config = dict(
    d_model=224,
    vocab_size=3521,
    activation='relu',
    positions='alibi',
    init_std_up=0.0235,
    init_std_down=0.005,
    beta2=0.95,
    lr_head=0.00792,
    grad_clip=1.0,
    seq_len=1024,
    steps=11234,
    dataset='wikipedia_en',
)
MLP neurons of a small language model. Each row is named by its layer, matrix (up: input weights) and neuron, and shows model dimensions 16-207. Each number is 500 + 40 x the weight over its row's rms, rounded and kept within 0 to 999. Numbers have three digits each.
Before each neuron's rows, "fires after" lists the tokens most often just before its 100 highest values on Wikipedia text that the model never trained on.

fires after: ",", " ", " |", "."
L3.up890:550557500534463516507506440511508480448490488473526468539524531475581495553518466478463483435532533453521451514513476504490501506425562471529443475448489584493488439430490545536423515503457558517501462461508485513439510506569550516426474560504464570477472571440465454497509470464518472519554566518500518581561492437541468501471544539560487495492463514537511506429588578583505595526505490609530509508454522543522502488443514505577419488365541541476457449474462493494495507527571468539556523520495508543456503532509506498449461503491439535487470474532498433542486550553515450478

fires after: "8", "5", "6", "4", "3", "2"
L6.up475:517560502523475498556493503533518549435445504502555513588390468509516482484480558468509474454477493579524493504526467478509479537383568532470467526454548456432502482507503533489533500504525476451523458524553557449491455546463480401458442503520483520569506532564518436523508522485542540464497439525501571478485556506573444529424497469536530471470556474489505541472509502517456424467499503503541524501446434487468510509516529512536466502478531520557497516465448533570559500428471472550602473462604564553564417484549488436492487525530520530495480502557498488520542488441452480534

fires after: " G", " H", " h", " th", "D", "H"
L4.up404:484520475469588530507449617509545454499509529444522521498501551479474503535512498514430470473475508486514454477506468491524579479469531519547450452583533489440473487576487523460475498485489496467444461548486440486542524497547445512473431533508527553585507575495528491479455504500539504530411441465533558563547486517455508456513548484478539489522494478516530600478500554454457531518488444510474491552437535524505482440547476481423457509504447422457527498507491532536506574484484450522492512497519427445545451483548475573552454516521558483546518475510521477503447607508482429554

fires after: "\n", " \"", " (", "-", "G"
L6.up64:546548499534500451492509530451484510498504506438494519414461505448499480577513509598507551523539571449444599519384466492501531528466485562494505418535482510475529438569459513529444534439518490574491559437489556534518466517523447538514566459527488555488533489465608518513497508492553461509515513488466569478498472489520463455536524470530530543473543480547559426481582571445480512515481488524498463509537480475440506545511502465553488464472527501518413495484526519508543488487570504549507480484534424529510475422563465530522540474513492485444457441525520445521499530470551565477

fires after: " |", " ", ":"
L4.up368:503535512614459432521546490538511507423499505480491478471515512428455553533561498398511463488422420495503459632466493508506456528510515489500528454515511493461494478489517471498436452426503529461496455500546541480495512549458522487584506529486508479428523423541483487495479489436483529485546540373486539476496491482516514509434407552512503528504541466548439557526478539517523555466521503577533489494554558468534479503449518473495484500504477444458540517527503553485568579545480529512485554485588424490475546504522541528481550479494522562465506517486463443543439538477490549499

fires after: " for", " to", "ing", "ed", " in", " For"
L4.up817:482527478634539498516562478518487489449456516513486502408501528500494463529487466519495557492424486498540500502493471477455469519458504527457476501485554474527554550461450494540525486449472461467501520544604497504517397573429561437469500499491437453445505546546451483446496475457509458531500516520562520500467509523491561549474464565491495518562471512492434521479500482539499426482549442481543564506475475404462443533547510506425457526466495463477586477500476528568539501452546594496539514492512640550478442515505475509537535484508467577447475484518435552452518474434466485520

fires after: " p", " P", " pl", " c", " St", " dis"
L4.up274:539488474493473485547513454480456508530491502505520529422468470495497491566551559532486486603491599505490506519442581551477532499469551540574515558471460537506511476506471513489484530481512575466577569484522508528456485545528428421474491519535479549386527449432517508513520536428541505503566579501442459537496501492528471570501560479557493505528446558552554528466449598515524466558499444448490471448465522547503536489497476458587495513490529496497470431507542497473468524495496539509522434517533461473485509478557455549464537502429458500483485458497452501488486528455510521476

fires after: " M", "ah", " K", " H", "u", " Ch"
L4.up168:481482494445508417518461460516474507508481490516574510487472497577521578539469504512510481447489439482485501549525471540606509562461577450496561535510501540537518603488459447495517477452559504490386573531531558502474477571519446473526448503497530498562512436443537430516466521506501462514491521487431493475542507514524477508443518495499543472489483442505540496499496556470470448591548463539476530495494523533465462518563494513462470604537487406579485444480477525476527477519467487534523482508467488461499471495520425523570480510453453474517516497484490483457439513564473485515

fires after: " P", " F", " p", "f", " f"
L3.up193:466512521464558540554482506472473482493608492528471481459553492546447483518526492533500500540460466471547492478507525515480511512408569576609522417508479448500569536497494462529500415506443452490627525572502540490513468478453460500493506475484452531486481570545562501488448557464526446526420551530481538530466452473549509531524542526469521481580460487493508504509473539465446487498519515492518561470525425545489460479462444487476471577453486481504507445428531511455513591408543534496469534429532537590453534453513514481602474497541533502463490494545430515468529521542468480500

fires after: " G", "e", " g", "ire", " re", " Re"
L4.up651:548486509492479475528492472429506530508489487507481530508498468426510538512455546596484464510515452535452544533516474564491521489434513515454484540471457477468456448541526513503463518449514549540497616478544524515435498586488551492435550512548526481575530509442507502517461551487482504489466483454514554489521527536500548496527429506522525485495449513575456480506495472467498532502512450483507452509519538435410531448492486456497501489459493505409507413487529517560476516450533550494568544487510495487475442455505505562471571501635475505503415533613478556540507512551487510514

fires after: " R", " Sc", "ud", "R"
L3.up96:471508499459498499542503557528523534453483481473540444495557487475525503452481540481544469485507503496512487472489463507567439538456494527565476455504550483462521523522475487513489475407490529504556450443541536462501502477447496479497513557482546457526451465444469493478527569436491415545474453496496484532505484457490507530518492455484501494446590566439483498455534520431557459484564547523535524542544461434501584572586545460470512537618465430532524589498525525523513482522492467558534413604587472528531485522472515542536484472520513484507510542479408492583524493524495517514

fires after: " ", " |", "ed", " red"
L4.up747:514458508538503513556501491448587478509507533459535438487522583517517479531488445508473539474482497496519456455446447547518487501481525494519460515486489556492510550535533458534458534463534486540578483455484513489440508572519549474483482546458570585441482515513449481489438550474550541574501540560493498516489438446449515514538411535542557524482475584481456520468552518465554515479552522542457500563514540467481530500491486503591481513538546485475492490503506518483516524533508518517514481528469425444461447518549534534488465479536427483567368404472457433510570519516464552519

fires after: " m", " M", " the", "s", " A", " O"
L7.up504:496510459489513481527440530419451532541528454488596484473512514540553515512510474486523491471545549488476512533535434506522595502477517446465427478576495554508527554554508472535407494503402550512490505512462481486476540482491518478516518446507532493548494465509484439467473485482543568452569463523502532540506506608507429589548446532501525503475502460567428457580451475486487453510508497541523518567466534491547457503523405507435449478445427484518444515518455482460546499552480528477534493519485522528483513480499448458460486553503507506497442430452462498535461525425530503490

fires after: " H", " K", " h", " Sh", " W"
L6.up12:432455479412481529498500466500437524465500612413491521510474572525527534446507493450482514419481487510484505504503478514468557553486540500476514483489524525516495477475465505475464471507515502458465495510522459527557495548483454549489427509486514600468545580483521526501519518465544516542480517545470557462481553486492498460493456527522518479506540489581554469550521464439507426598506505532527583516439485485534509528554531482456471526521462411532533566493452515514499514563426465515570476500535446524499459504527443563589435478496446494522546542477451506511486554464508466471

fires after: " |", " the", "\n", "|"
L3.up147:516509505527546464514557483503497490522502502509535508469513486462526575572484443554503491503536452484499491488536513485466451571494507529510480451444500483493522444495516519594502474490517545560496505501554521447487472557455574518446494546475511519516548565540456508497474445433511513465490456569515465554538477388581510580438521441497442526498475466416466503467533589537501474525490518539511496582503455467503510557519482472514492513450512491502426522455446539550516600422575485458504471518577540565544496578524543519423470577501437511464480489465512486489509482471528469498

fires after: " G", " h", " he", " g", "G"
L6.up220:566499499512420440494474533491522540413470458502488543524468576432556498463499493501419390525488436513498524509445476524542521481446482448450454418541504485456477421510446518506536480537489523563477529444538419501498465516499561500438480508519527502509568520459520508533529462529543433540493534585465547498550463540526518453510525487514479489416559463557497460460519420481435567547459436525565492511540580454481470522575506473489501531486503502398467495481514481547511561491450531520541511507489470495475487444535526537544523475542532512540473531436521525518481494508485483498

fires after: " |", ",", " the", " in", ":", "="
L6.up60:445562507606479500457540481533525477454509518510515537493508513512488514588499490570471543622536517496525462496534503489483479548474539533471545410416483556450505494537502502527494519498541533536458471514527453465518491500495508458561497498503466509468501474429463433477525463460559438448487454584510490484502465469495519534480473462568508510437440415510474528533465507569497524513471481519553567536536494562530489527472513447544468500488493425575447510541495498546531561514545528529559509500533565499484510462434520492442443464491544554580435425493460532455500564487523432455

fires after: " C", " P", " Ar", "P", " T"
L3.up312:464467529447500577538497547421486494422535488553547557538494489528482462479532561429474487552476535513498533502480558508503501538511546469527444526532519538508540510550471443575525470481467454372583486566490479465480425460544526465455394465518482458465462450453509452479531488497481495519555565516523419499531462448501440508448577450492437444428529519491577502463445510498482485546537474440476495479538506547577543533462450470468535496501508482486550554496495462480557519494468573487503472514513484533569552501536513531533586481489516522531585514485468502561527544477495462494

fires after: "2", " J", " K", " w", " Sh"
L6.up245:461474521530536507531454473515458509557510529497449444518473551439504459477520458439424509462504508501525442465563451532513538566370462491535483491463537548547541501542489558499424462509490546552496552515466475447487467547468486443512453549488500568549503590462526552392457515452468589542457467536454493565448582498533487506484462472492539501584530535543508487484468526508519470499523458458472543520435469529546453563567515513435425537511506493517565515509475533543503505498388492478528515462578442516519455487523524571460491472493486478531522485517517480468497542472467479489

fires after: " |", " n", " •", ":", "s", "uc"
L6.up407:550474514532439530510525486527509408463529526533479499521446556506457511580517475509483573516454479543513491479401513512461520508556562416510524451541487454434546473481547477467471471508499477494532469513469463449510523592537522475550477462508511443519515466503464550490536556423564488525566493438460528476485391534515441549445474526522494543585432521507484561500528453535490539482517507577470494533553543530531496515414529475419491516543510410516542482526476505501517590549425528493575472603515475532543552499552507534438484481484475530507470422469456460463492539446487520507

fires after: " st", " ch", " Ch", " H", " h"
L6.up465:573494505442497514606468452449473504510529475414518557441530507548465495427551547491454381457486438506506473504470519526530478554446519455517448474538589457545479486497493467560486447474509478475474483466534486534496436491450511450519462544474510573473511478511509495518509516486541483503491489551491499513457544605520481430549502440487502508524497505550533461534499471476524484483534467505524477476489467433519434549493546534518528486480469518544408452522540480561501610484484467485468503519598455557499449426588524505579512472492531504527521466446512575578443522505520492535

fires after: " in", " to", ",", " of", " F"
L7.up582:469524465578543450539486508530520461486511519523534451495463571502448556474590502510494452577405492499549492523499492532464532532409536576495472499486547478502541481445471402512460500487502471471524514440550575455501473553495473530512504514500492542474532461516520452453451513467486477468411513564492590498515529507477525555473522497629508501486557427540504510477492546511551433497525540551581461498537449543560489526486493489509434548413484403560498479508463532508484578499472568499489487513489536462489565451521450469551466522508464496563560495520473476455496566522468414485

fires after: " |", "0", " Sc", ":", " sc", "):"
L4.up867:545422477504554496523507445498546519409506529517476455455491463460438526525586448413429475484390475550497529540469533558487490501485475490481517516535488532442483500506456524534390481406501464440508462485479556447440506529481526576619453512511463518497463503462493464447485557471489520512502505465467512481523521488487445503456454519521446522503481526562577535543513494498519599494499545554449473459533559581571501535491515494549477467524470530431627548519469519479559555555553492534517502561481517450503554522534531474452487494437522535483518508558485419563584472507480514479

fires after: " st", " gr", " pr", " sw", " St", " lo"
L3.up704:597523511571561540586432479505428554434537498539512522439478515440552473550528529454418464437486581482491503486499545559521421470513465538542504516486535480508460502435447523471491483493424483471479549516584530520469508435483561522417485479489538531507428473507552561496476497497507435526489519529486486560522485449528539427544518500465482473523482541580579514468562507505463531526500417463558457442505488527383513499489478488506550517532498476500579540483494440569474509546493494548456505495569532541463450480487481509524526439491492508524443527473505527620508451473508470555

fires after: " f", " F", " Sc", "F", " W", " R"
L3.up696:476549517579517511540529485518509459481558488524511515475573541496445448436470560468488479386494439435477440489504504519456476516394525511549430482460531474482541559479537452581535489466496467555522528460540547497577539451447453421451491505506547524530514503523496458506485523451522486520463548461526481559486540473466533481531554498506492429539506492471577499456512561483490483516510492530464570481564496527522487520465454466466505541602468508503525610435490511502536539466461487493532471530534585484448431510540437502560512476544424500458572525481471490519520534537441460484

fires after: " m", "M", "m", " p", " M", " V"
L4.up395:415509563529468479545480478429495505529546496557506508533483521508560478440515514532496523570548515550461471501491507525484518515484627466512493460488460465451581516510501478535419508497497514525593535431466514523488481508517534489494465470457514564485504533501560454498501533476509512495451472497489590423478461444496531520507465459499590563475443504516488467542512567465512479485514474566524506469458489455522581573479509520500469506441513483472449458450559520443480549508497525489523469498464569518510539485561479408466453546512569507481505425480480517457512506424583505513

fires after: " p", " s", " P", " n", " the", " f"
L3.up170:421491534511480514588605479417545493484534493561540523460543521475519491488531493466507509497488474467613488489459466531488524526485531462545527484528462544446531516526520518464495412523534480448453472504506457509523535512565526543460460469562439492481539432488578480449562482468560438529475571549489421529528504484517503640515536529550516531470485480516517571512443468502489554469546443514493532517462499570532466459469514445487507553464512474456536479483503454528474503521480517578458525497553436464515521435518513477510431463481524504494479458449500450479443542435521471491

fires after: " the", " of", " in", "s", "-", " |"
L6.up77:533590487502469490488497485417519494458478425452475493500493471520465482519481519438459517505533473468512509496481456489464565563424528541491446521534506542554499484534457498511463433455515506471574540449477501465453507549430445585561501491506469487492590461565473405423440499495563513561496466574506504504414414545440495562489540466490497458553508474572480489546495460596516422532536563491517559515441492484534527528545508459500544475537567428545492532502434507503524538493495550466474510512550486557467538505513505532470478473522507526507452391535466512516461570461444519479

fires after: " M", " m", " J", " P", "M", "P"
L6.up158:472547489467569482570448556412537457434620535523510497443490573509540485581500495521467411469535548477539504496507464528498445467501535540495464499502510495522527512502493474589471476508478532495524464516469460488458547532508481533449446494515546571526490482456509458480436500408489463528591475549493540534475576478497437483548511476545476461476540459542475495560514500512504415567493446490453541505503531526504469463609441486497562481398557518534488446550451508516480467566497503457515505539483481471558519403481469495499504484487532487473501428496491528514431521543521461540

fires after: " p", " P", "P", " f", " mov"
L3.up865:433543493447499526523428555429480497475515574456510509578482430551474481560507537492485464548431503588537532501516555566492535534511537506560498497532483510505591490432493496521546506448529573382517542484489506535584512444491506514531451512534537452482529470529529522479557486495520422508494510514493475493509437503560538536466526487481443488436440451466547533482480511528522559505503481502481497520458466536507441544501498470513449526457586458522582491522492491470522554518403490433508437511481448509493550502472502514540495430463505500428427495444507521469529536466553469471

fires after: " F", " f", " In", "F", " L"
L3.up473:445473505512544552509449504504470487467563577515481530542478553538441513466492532412462441457487480551521440518507535520558432524421496496483488476499574480565541515516510430468531433471469454439540514462535531410518461528479486391539450510492490490517511458559456478408461518512491506497458492556504511562478567432519482545508435509490530506488553535480502504482507518445485502482486414475499546481566497528526432520538505517430503522513553427576562558486516506477493538546447570442462514611520522551467537510469513494546540517538453511487556504503476525582533557499463476509

fires after: " A", " C", " N", " c", "C", "N"
L4.up80:453490459501482510451485496433494477462553447453525494508475541473454580451493501505430525473450526522567530515503497509554480511455524554504478472497544446489499438617525514531465485523518540462487513522550466435455456515452534574551403569518415523544505505547492448469581533501505517474553449532510511533474466559468399558474572466492555467416460527523539525508568435521472551513474509464429489492447464512536505523482525481454532495529451532515511469510542472502482534543500479501456527491444485474531523524480486471469543512517510522515570444415524473508517586432513522502

fires after: " C", " N", " P", " c", " M", " S"
L3.up541:463470513480524504531467463440455491462516476518576522508492497519469466469466565548430522461448572456506435498432461534574501484473519524534469469509495484462551464564499498518479412470506546483478491479495452438528493490507521483440461495450534465476490456425469472492562568495506546557507469504514479527488548487473414504492574474478538418517556477503609508486570549512462458500522517585460527540507460572573468520525508500501525515540500493495495505530507389491517520508466555582536520560561494506554529452490459458513472454476511493545585465534517486564457555427512537532

fires after: " F", " f", " W", " w", " L", "w"
L4.up409:429478505625583466558486516532477523491515491489523558468546502520468452429522518469402501429465459475488486489467496504465477535434489496479518467575523458521519511453421544429458445493497422507460486477531544536501501565484479450448516538485540504518523476479489485473506496463493443536438545584535490408511462518488530522504521485539519436565511562508558566508449554466503495518600405589530522474496504532558495529492552474487476514504466485509558567469494503503526513491492658440566475550499496501472505529511487495530463498558465485531481556511418534428517517508463508516

fires after: " was", " is", " are", " been", " resp"
L7.up208:494493487486455495462464459531597497449519445516442515470506506479478455470520503509485502515429477544560501563527535538492486458455549455413516441442455459432516429463445471484518477530478571496578512505511464500413433462430509523535470498517457527543534474495486558489514507504545562460592542451473468499501461518494500491497475545591523563512536531449488448504513498523471538579499493475438450468491472497528488527490580494475530528553559554508455530474467493501558524556461572469512456515458509554483457422518497513467549561520529536559468488484503545503394512535434511449

fires after: " P", " p", "P", " gu", " t"
L3.up40:507475481494478478537447449575458522509531493469511508487456446552549505537554530500507549482525548473561547564488542578475458538460500533526551550531470570517589551465519398504459512476433516401531527486565510557449455487596518498538426496478474457483487454546548481514456526455473528451531558461524487450491487464533562552533454541501504433512512486505517523423461547506519475557541515456479494467472498547465489545498502495489529562387568428489578455517511493443530508453440460503582453520536490430501511444555502501498535491504533502505493479429527481431485514435524504514

fires after: " g", " d", " G", " s", " qu"
L3.up855:523449490508499457514522496482497502496556493481501504460478558411416534502523480538422487571476449487565462507425444525516572496508463469483403465487485489501460430492527534588503507509514513561534480456511442425502498493522533525443518501563532502509501525472526481508483496505480520504545508458510549473515513572566431485489495428497551441470512613608547575456572496585488557482488467543507465497470505529482517488498498504512470499478468534440480399502496464526526592473546447539531531476530481510484459524402486541465586524545478488455480485493446535485473528478563499557

fires after: " B", " R", " N", " H", " Sc", " C"
L6.up133:501502494453487503540374451505421482520524541457502550472502544552473544450479593503484553460505567501477495535529497530596509529472554555464492459448567468482506519518502497546498464481487485498487483496467506470506477538485425513405431511506506544472525431464545458480501545512522473575502531528443475445535572509566502459483451516513541489446509485473598457459599485439458532578552512552465506495512420561492563495503496472467489484535542426525524561469466510486522590501477561528512472537510428510572517483500493502612444505471537466560541473535498446511494555455536514456

fires after: " in", " In", "In"
L6.up596:396529517531563492500483571491540521445506525466512484462475557492497483519516459541483525515510459539538435486517521515497431513463469509494487537473490557496526504518498423482459515480555481493572508447591558517485478592533549466518472461556515519538404444542472513415450526452478428514455500508514480499485484534551505543467500498561474569500474514534483509471487538550522496477500490533556588477509487457445530528519483489478493573468523412563578495420549471504471600465525574533542413504524542503484500507594455506519466461509481517487467469566408479480546458482474529550

fires after: "W", " h", " W", " Y", " K"
L3.up259:447511494467537449508468432538468511502437513538519499525533563528547482551566538552433449486533437471430445507491415515565523541482496481557433444491585523445491509556445489543498493509531528501445471495507444469506485513460478495465510518499513524488504497550453507456575564475483459502459478480465440512540554472488522416553459514498522459462536542587499482496495565488505516602491548503511552497444511496505496525588509509498525500476485550406470492456470512509459509553417540515566499496575485464468480457500498569519470507505367487464499511445500484534499541466524452532

fires after: "'", "-", " un", "(", " mult", " Post"
L6.up842:530510526547519442598488501398475503469582483489522469523495551499505477464488539457451396486467497489459481477464484512490462498465490511591484545462455507505511496541470460575505453533514478545447402563555484437551438490468523454489444503518529507494468538625505518464443539503525499480517490484499478496493494496481463414472536452435513459496446439513487555489542513460587511524479507520552488545450575498493515525478529503476532470528485541463508554533472521539510526490448470510477549533539470484556503485502497467414561585501520529495539493515470518526465504469560531546

fires after: " C", " c", "C"
L3.up852:465527469513450506556472513488467439467558534470479498517475506462471503463500605533435508470553535509563476581527491549513527562489471472570433494516514516493563475544444516512498405457522511465460496449479428521519524484526485549532450551525513500532526446494473545518573532446520490486545466498482582506453514481536430563504436485526517550478474407468588449509550513460478419452467487486425588494522460520523533498481497501536531500540474464440433515499527517522539524465507490479445527560559466488554530494462519513536539509564514498557518408519468512502511564446506505438

fires after: " s", " p", " un", " m"
L3.up643:462486494533516506547456518484490465489555510512533506489559530560555443540553480516533505456577472406553442531470485515483533517516527423527486542547470538452527442483519469423428477526563570587513456489533428499576478517535486577427473494482493578492463527431496529462524520482545428523538529539507517551523453501511543637534493499502542482531419471535484449472509484517475561493498473495444467527487459522474464510487443466518505543472531499480528479492508504513479595491471449450536452432493428482455484514478534549420431509576554550431456413476528503505500564460518509473

fires after: " \"", " m", " s", "-", " un"
L6.up436:511466515570555402570533527471449562460640469521448493465455559482469398493500472457483493486477504517568477484442488500507543549499503513520533471456457572452516415543488515550510459541507411532556486504512501487490452490516512478468492510514492475468425573581465484489555487434521473552483467483498518508460532534535461511480527500516507414486430527484514570505520510481564590550471492570496511516518485533536460510475433476530523505417520497464525509537503508530502530521511547511472512457476489470502477399501461563447525564506513518460466458523515548536516579443497504527

fires after: " S", " W", " N", " L", " D", " H"
L4.up589:455480478465594493506536497506460506510461498453597493513470524479523530505482497434425517521491565467532391496491492513487463524479493485417403494540529496518496510446550587510488432498487512553507474566586490472505471549459474539511505487484577548450433508500470485516536533479517439523538473499483504443533487560556494498519542534513579462554523425493546495528556483504459575553507532531502534528463529543524459486488450470442546526528528500543449508512458506513451527507413533520504504501523505541546428372479407564519482478515473482489504497505482414543504588566506458503

fires after: " |", "-", "|"
L3.up359:485556482512515523584493488559524429477526546364528446490489517488466576512494535439428468522464495469562438456504485518454473519450454518497459475423583393484490499478534455575541428446428489569488454508519526483458548542430533514492464512514519519488520513478510413486454481483493552480511501519501477486534450437550525520516469449528432544537484480457545542458521587496453506512497449583502563443503428493499489532539461513512447479452556480496489529544502565556463562525511592460521482575523508501511489505498523514491525516561547493561535459502507481473484535516449538431

fires after: "\n", "-", " \"", " ("
L6.up847:588482489515460382537483483482530509484528566505463470509459540405464459486483501555525551455535514493488507455442479501555553514492498458483528497464503467443494402539530396518520486470554527578468537415501567437490483464483541468497519512522501494469545512549485518482480601510502447537477458542484518487473515554516447488523504511524544486477556561480452476501552481454502494459474534485647482542549509464484501533496434509539487500436421506552395458555454497514539574458572583494467517518532553513536517465477499574463543498482550488461456448526488509519537532452529547498

fires after: " f", " F", "ü", "F", "f", " L"
L4.up475:536564529492550503553485436502431529482490528561481502500502510519587485510525524430501435441515415472460462472514503540468473520400489488528472515459548463488539443499470446499530462503521437454481541471596557573459462450473451423506483463522499491531522527539564512491413509500507465519438538450478478586468511566496467520499534524546512464549469519523454487427488537526488532476532508515587443478498518550521561553508537528496436565523529451465533526421535512545474513504516526533431473474558565563521546448542492497535520492570523481427539516530462459484569523504428461480

fires after: " to", "-", " h", " t", " un", "w"
L7.up713:554489536496537430539482519523509423491516479521508501495450541458450439533529467504429429472373521548565412469405479506507458588451433492511457464489491492495498459516464453476468417550505516496529523554545455486490433471514469435559479511510520618512492554491554526520550487501520531506452547486506562559501557498484468461461487530548525405508491567525484424524537518560495495558478462486528467496437499553506452486487528489562517491434478527502501520484530440559477512552555491479527553510481476498492525475425471518452481505574519536466438503474513537549506498441517534495

fires after: " P", " p", " pl", " Mass", " At"
L3.up853:500517521589529507539406494404545496488497514444544508442580494563478421519494564494515499529478540501471513530486630582502407487507505507569519465504488488507616523477463432511535500456485542513497533541534529515495510465505452463532538514548515488501443468490514445508503519498559471476541503516491444514456508516514576467496475532512541503463593494479494560523541541450504475577549444447491502479472519525478572467471486485471521534378536501562510486529507527538495448514450494445486495529548469441507531485500472482483492541445498516517536513464481524451499498504510526502

fires after: " |", ".", "5", "6", "1"
L6.up732:480546476530461454556504528536536488489450522537462538487437536460516479520504480462494462459538526471512538521527513495494494533442517541440472495466575438512513450525512504494531531537526476523486541599545447465500463523495486514493417491490502488501518547568496422512523539464505434496448435461475550511511522478562409461390507493481525478563531488426427527443560487488435411566497517442505489481477449450485517531617521454588440485542546512537457506508476521534545473477530500553469488494527490523539400466607508507479553584554473536536493548543481506516536443467526455512

fires after: " c", " C", "C", "c"
L4.up201:523489546540495471479502569486523529473466513466527540566535488556531504495556611571446498472437566525587493520483581525514538542463445513514420427446528486476522471533522483448551440532478506535520502501520458437552427477599544482486531517527470487510453400451540455522568502476543477506547436500459515488526479549432486546462526457533502446482447443452444509502580525496423453471491448488454442527540464505546482485460520464499515518450505512457511481442549486520515496524505475520481507571563503414532533426498503567559544506440524493514496443449475460480489565435474519446

fires after: " st", " St", " gr", " H", " w", " h"
L4.up146:545484507525538523555542460499509487457536558538449513367482515441503458439527507553468506429514523501480493506477498521520499509522529476483502479583526455548512415532537532470489521477464541457528539472556500485473512530520475486429452495424424610524486452507524550451537480432497545501492536529521467487532524449458482479544469499464491454518495496577574477577544529499436420532512545516532483469578532525479476533467467448553508524537498379423520464477504487523568584490502474445461537545596468522487476503549523516562457500496463522545487510486481505497464503483442500509

fires after: "R", " R", "-", "op", "|", " L"
L3.up576:500510468506515486518470533572509517534479472518574518518519508498530527482496452397532519549461505461546533542490523514503483555471493491505393420486549507460531547523454502475502514449433503477525568574537454431453478535408524529531448553544542547535544525515502428454491528474499518519494492487495491447510539502511450430451471488560523468484537507493459480469600534472501452511505518414507590539553541452522585480492506486393470473442493504510592522486517458548428548413526502472487537485548481553516511521433538494601566467502517524475533538477411490561545487581475518504

fires after: " (", " \"", "-", " s", " t"
L3.up126:567513519557510479481525542471476461482552467528456503479488569491498476527515466528400494510475427455501400442390468528529442494485460468520472430482470570509496554536484501513449443538500478479546487494548437483571491512543488498514514545486511583496485511530491492493541518431520413551496504419471501531492441498509443461508476534542481491569510532555505553537530461513487488560498445489466500555456509581509488483453501464534544482508477539466564475483550481483461477514531486465498543453524444486535507494401558476463527560535543526551432449550489462484520513418522558515

fires after: " In", "f", " cont", " ex", " Ex", " dif"
L4.up167:482500512539619517579510508488540502367528522479483442487591555517493420484492471487501510548496497553563464486503554508500438499517517440516440500552471541525618535526523473428485518436470449501594517460496504466532473467499506501483450506550545460505459446562505503440492543437463456483435499530505486496411479510503480522398425487531496542584489529447483609422451563529521480491557456482541495499541469412523501524536505492554468586482517550525545513483475475498464523537440575473518522497498496506486497475498534428496495526517510528467520489490531504502496492502484430494

fires after: " was", " is", " be", " are", "ly", " also"
L6.up259:481528462485475496480547530405491458470473509579430528462502522519469524523556546487484518535450467524553519549488473524502519514481540502447522460430568460474477473541481536535522509493446566501510474508476446462475470504393490542489532458502570470459504498516466503567557557529575546459577530534495517519499505509534510434475526481505426584538449515424472482466517423482498591457487553553509477568469476468518469485569542475518573517508531527473500561542486505558470604502514534506540525570485538529465469460489515501445599590520522496492430482404546484579420502471491499496

fires after: " in", ",", " to", " the", " of", " at"
L3.up526:497503528518471498475544509495527544452494565477489539447453496547456485521503553483512446585526492518544428506523494484464402546479535520429482528491546571513521505444479464516509450491553502507481509519555462442516471534551526431474457492519497565493524489535456480522484506465499480499503566567520512516517497523532537630485419528556545496602454445486499471561467483523473476502589507545454576501492531500543510588467509464427517588444475502515525455475475510454489548492541562505554455467483505493496554503526478458486484510418489488535470433493440488485480521509469460518

fires after: " |", "-", "|", " the", "=", " his"
L7.up302:502549492549557457550486474433460503532505552456584515505497511484502526509483437544507444533547502487536494492505462489484468512495486567506483565477621512440567492548497529578511476480511513497483554503464451455540449521459517499484485521506476499550497590476490442496511487507473556474495418473502640505464502461538557541431493450448493483495477415502419437566514492476470469550481485503469586534520467461443517607519540433501509463489449483479467527486516504539490524486536605495554514522590505531504464508504549545491515509502481460493462516522513439472488459525497490553